{"hidden_size": 192, "num_attention_heads": 2, "num_key_value_heads": 2, "hidden_act": "tanh_gelu", "norm_place": "pre", "init": "normal", "init_std_qkv": 0.0246, "init_std_o": 0.0045, "init_std_up": 0.0246, "learning_rate": 0.00755, "warmup_steps": 200, "decay_shape": "linear", "max_steps": 5570}
MLP neurons of a small language model. Each row is named by its layer, matrix (up: input weights) and neuron, and shows model dimensions 80-143. Each number is 200 + 20 x the weight over its row's rms, rounded and kept within 0 to 999.
After each neuron's rows, "fires in" lists the words (lower case) most often at its 100 highest values on Wikipedia text that the model never trained on.

L2.up704,191,200,198,209,197,219,198,174,201,245,196,211,214,239,208,220,191,206,164,198,171,192,177,174,214,168,162,204,194,252,228,195,209,224,206,165,176,177,162,199,185,178,173,197,202,203,185,203,166,226,209,206,163,181,166,196,211,205,237,195,235,206,210,223
fires in: "also", "these", "such", "them"

L8.up411,193,194,217,209,192,165,173,241,189,224,216,182,221,193,201,181,169,200,215,231,235,199,198,173,194,212,186,202,186,191,268,191,226,211,145,177,191,189,178,213,194,184,203,184,199,205,162,182,193,195,192,210,238,214,200,209,185,181,225,209,209,169,164,180
fires in: "to", "on", "through", "laurent", "back"

L2.up59,209,211,175,206,233,211,200,191,238,206,191,183,189,214,228,181,156,189,208,215,185,178,215,219,222,199,212,187,195,186,188,224,196,178,175,191,243,204,189,208,205,194,184,184,200,204,216,223,195,227,191,232,219,212,185,207,186,218,203,203,248,166,184,207
fires in: "first", "second", "best", "third"

L5.up293,191,246,232,186,219,196,200,220,202,186,174,195,229,190,191,192,197,219,220,204,213,186,181,188,151,212,187,220,212,197,192,211,190,172,177,206,242,199,223,215,195,163,210,201,166,192,174,187,212,203,206,234,193,218,198,205,203,205,200,195,228,192,178,245
fires in: "first", "well", "social", "society"

L2.up303,189,215,213,191,197,253,190,188,216,182,216,175,208,239,214,189,172,216,224,216,178,223,215,222,180,195,192,215,175,204,176,205,254,210,209,231,213,173,232,197,196,189,173,180,199,194,177,229,223,246,201,218,196,167,206,184,226,208,159,195,214,223,195,247
fires in: "with", "under", "over", "best", "after"

L8.up356,206,196,226,188,196,183,267,222,162,214,202,219,222,197,177,195,175,195,212,195,153,215,192,192,219,181,211,232,173,205,191,205,204,201,226,219,182,179,183,216,205,184,222,175,162,222,167,230,162,199,220,215,226,191,149,217,184,189,212,203,194,206,208,189
fires in: "had", "began", "was", "due", "from", "into"

L5.up438,228,223,218,216,209,197,259,193,206,162,177,214,208,235,212,184,157,205,192,210,188,207,179,178,194,204,185,231,197,217,221,189,196,183,223,176,165,208,186,162,243,220,206,182,231,209,196,156,226,182,178,209,203,193,218,196,179,186,193,211,162,187,204,183
fires in: "from", "approximately", "after"

L2.up204,191,217,228,234,186,183,164,154,185,227,205,202,222,232,213,179,192,178,169,197,204,188,211,192,197,224,222,185,189,209,187,213,226,209,187,228,219,253,211,192,185,202,206,199,228,176,215,201,196,236,167,238,224,200,163,219,224,168,196,210,226,188,204,190
fires in: "first", "only", "each", "both", "final"

L7.up318,162,187,190,152,216,138,185,227,210,220,169,210,194,205,176,190,152,225,190,185,209,188,205,189,191,219,192,219,198,197,179,216,215,206,190,197,204,190,199,213,173,225,214,189,209,206,222,202,169,213,184,208,212,202,202,188,217,186,228,182,234,185,200,183
fires in: "south", "north", "east", "one", "eastern", "particular"

L2.up593,166,214,151,218,198,188,176,179,186,175,169,193,221,204,179,200,210,213,224,195,202,219,173,226,183,195,191,219,192,178,205,189,208,202,185,200,205,210,156,205,185,177,210,205,199,201,210,208,197,239,199,222,209,206,185,238,189,191,180,213,201,204,185,219
fires in: "known", "village", "called", "born", "named", "kingdom"

L6.up743,205,193,212,238,200,176,196,195,189,215,196,193,189,174,194,165,236,203,168,224,207,182,217,221,235,201,196,195,215,205,223,202,197,209,225,216,214,176,187,227,182,214,191,228,164,218,214,186,198,218,209,208,216,187,191,232,200,181,201,212,203,197,160,203
fires in: "series", "season", "it", "england", "seattle", "club"

L10.up619,196,184,187,204,187,216,182,198,180,216,154,193,196,176,211,200,209,206,179,207,189,167,205,213,168,200,241,209,209,198,189,195,183,177,213,201,231,208,176,197,221,239,192,214,215,220,196,189,195,216,198,169,171,203,236,185,217,239,216,194,202,202,212,222
fires in: "it", "what", "still"

L2.up540,178,200,206,223,189,242,215,207,217,194,219,184,191,197,190,231,198,183,214,190,163,206,198,204,184,178,221,225,201,227,201,212,202,171,216,195,245,219,206,233,181,203,160,190,172,170,232,224,195,187,194,194,215,191,206,196,231,198,205,171,217,201,221,227
fires in: "university", "president", "award", "efforts"

L7.up300,214,244,194,186,187,190,211,196,197,221,217,225,207,209,215,198,196,169,186,200,252,207,178,194,190,196,216,202,200,164,226,192,212,220,212,203,162,181,194,197,202,226,167,218,171,204,209,209,203,189,230,196,237,238,184,232,193,206,152,254,217,185,203,191
fires in: "began", "took", "had", "held", "included"

L11.up631,203,228,187,202,207,188,173,207,204,203,184,180,177,185,197,218,220,207,196,267,200,182,203,169,199,202,223,202,223,202,198,221,211,223,151,197,200,184,195,204,188,194,154,208,181,200,222,213,217,201,228,176,203,137,203,188,196,236,230,189,209,203,210,217
fires in: "an", "well", "another"

L2.up710,175,208,205,204,219,249,226,223,223,216,204,173,228,186,198,207,188,231,191,220,192,179,228,172,196,202,185,215,240,176,195,227,181,199,206,183,216,220,184,210,149,192,194,196,239,191,176,218,167,187,235,225,197,192,148,192,206,181,195,176,171,209,211,184
fires in: "as", "such", "also", "including", "guitarist"

L10.up276,184,219,226,194,214,167,185,228,222,208,207,234,229,236,214,197,215,223,191,184,176,188,233,158,189,204,204,184,178,234,208,190,194,173,203,181,181,184,227,201,203,208,222,199,177,199,190,215,210,254,206,208,232,178,191,221,195,217,210,223,228,192,196,197
fires in: "in", "after", "on", "the", "surrounding", "to"

L2.up202,198,175,198,173,208,178,223,206,199,223,186,193,208,201,218,214,174,221,205,227,221,182,205,225,187,174,195,186,200,236,211,209,202,160,188,163,219,221,176,171,153,168,204,198,220,177,195,213,209,176,181,232,175,198,181,223,183,256,200,230,210,222,236,203
fires in: "some", "000", "million", "most", "billion", "many"

L5.up416,194,209,216,199,201,221,192,186,206,186,210,199,184,208,207,177,173,220,180,189,218,181,185,183,219,243,197,170,207,219,169,209,175,216,208,191,211,238,237,190,195,215,187,167,208,189,160,202,188,227,218,195,188,208,156,186,196,214,207,167,223,197,197,179
fires in: "which", "with", "and", "while", "also", "of"

L6.up358,179,221,180,186,183,152,196,209,175,256,195,190,231,183,213,222,184,200,185,224,244,146,192,207,191,249,214,187,195,149,207,185,199,217,196,198,216,194,164,193,179,180,222,189,203,189,200,238,207,204,206,229,214,198,195,198,184,180,191,207,207,192,199,187
fires in: "include", "included", "okoye", "ukraine", "northern", "ukrainian"

L6.up473,197,210,208,180,210,202,231,207,201,183,198,191,225,193,197,174,185,211,214,209,206,195,200,195,180,205,230,201,166,217,214,184,177,166,223,227,188,199,220,205,195,215,211,220,190,194,174,231,186,202,195,212,225,149,228,187,180,214,208,205,209,146,219,222
fires in: "the", "according", "described", "added", "determined"

L11.up227,182,204,192,194,199,169,174,191,197,206,165,233,173,216,210,190,206,207,174,220,236,198,183,189,182,194,227,200,197,178,212,206,201,237,199,209,191,171,233,169,176,211,176,195,229,195,141,193,186,184,221,189,179,192,197,214,206,223,160,193,180,155,205,199
fires in: "other", "most", "another", "early", "large", "american"

L6.up253,207,226,169,206,230,167,197,224,198,185,187,196,222,195,183,194,180,229,204,222,232,207,214,193,254,209,211,198,200,181,166,201,190,175,239,220,222,222,188,184,193,220,198,229,208,205,202,226,240,171,235,199,196,205,203,175,198,203,196,200,219,200,198,159
fires in: "was", "get", "been", "grew"

L2.up597,179,197,224,202,195,213,189,181,159,231,203,200,196,194,218,212,173,255,197,179,179,210,181,200,182,202,243,218,180,206,232,195,239,213,223,171,199,185,238,184,173,183,202,193,194,229,181,190,166,198,190,218,190,193,194,191,201,205,200,216,201,191,220,193
fires in: "from", "m", "men"

L10.up156,212,191,245,164,195,224,201,212,174,221,222,163,190,201,153,202,181,211,222,180,223,183,243,201,193,191,205,190,197,205,219,225,202,207,202,174,177,205,209,193,217,213,193,216,194,193,173,178,207,197,226,203,182,213,168,215,176,189,175,184,179,184,207,227
fires in: "the", "s", "an"

L8.up342,203,205,188,157,188,214,192,220,206,212,187,222,187,206,166,192,203,170,221,158,211,239,235,195,219,189,213,193,202,216,172,181,217,234,215,182,209,216,161,175,167,216,198,200,175,201,206,218,191,173,218,209,233,196,209,191,230,222,178,209,210,209,198,193
fires in: "and", "or", "most", "among", "determined"

L6.up384,221,214,207,217,200,164,199,191,207,162,224,184,155,237,198,196,190,196,208,221,221,212,213,171,208,190,208,200,230,230,183,210,185,167,206,218,189,190,184,259,214,186,197,200,264,209,182,215,192,207,220,234,208,198,188,179,179,196,201,189,187,167,206,225
fires in: "most", "no", "first", "s", "main"

L7.up70,195,184,187,232,204,175,199,216,195,194,216,196,208,207,216,183,212,221,168,206,206,200,199,186,222,196,199,190,161,179,198,210,220,193,181,202,203,224,191,187,172,205,192,191,208,204,216,227,199,221,210,235,181,239,190,203,178,216,180,192,206,232,209,223
fires in: "on", "date", "early", "ending", "in"

L9.up738,215,214,229,224,198,204,175,189,194,182,204,231,165,190,203,177,190,223,177,196,200,196,203,212,186,228,200,177,220,193,214,164,216,238,218,182,201,209,202,178,173,190,219,184,195,186,158,170,196,204,194,182,194,224,177,212,207,197,210,178,179,236,228,174
fires in: "and", "although", "perfect", "thus"

L6.up149,206,227,178,184,173,166,207,199,192,189,240,192,207,204,193,147,173,175,171,227,182,196,166,189,216,188,204,187,214,234,230,207,230,221,175,185,187,213,194,171,213,198,166,210,217,183,215,185,189,213,223,218,239,183,197,219,195,197,218,257,176,211,207,201
fires in: "from", "and", "addition", "some", "approximately", "to"

L2.up378,197,186,229,216,229,184,200,181,193,196,186,237,180,186,211,184,167,228,201,189,168,198,192,204,214,208,175,218,215,178,265,178,220,226,189,220,167,188,220,182,204,207,226,201,189,190,220,214,217,200,198,205,184,211,208,223,223,212,180,189,205,215,187,229
fires in: "known", "called", "named", "youth"

L2.up253,158,174,185,200,161,192,170,207,205,201,180,221,235,236,205,246,193,228,194,189,194,188,202,191,212,227,210,176,206,194,178,230,194,205,191,232,219,177,193,208,214,187,199,204,189,223,231,186,205,214,198,183,180,192,179,205,230,212,215,196,189,201,175,207
fires in: "it", "netherlands", "italy", "olympics", "international"

L9.up548,189,177,226,186,178,192,194,221,256,195,199,202,190,199,201,180,177,179,201,201,221,191,203,230,226,186,207,200,184,199,199,245,222,183,174,177,193,176,214,179,181,217,200,185,190,206,178,216,205,214,175,234,216,195,232,221,200,175,163,201,211,204,209,167
fires in: "his", "of", "with", "to", "he", "best"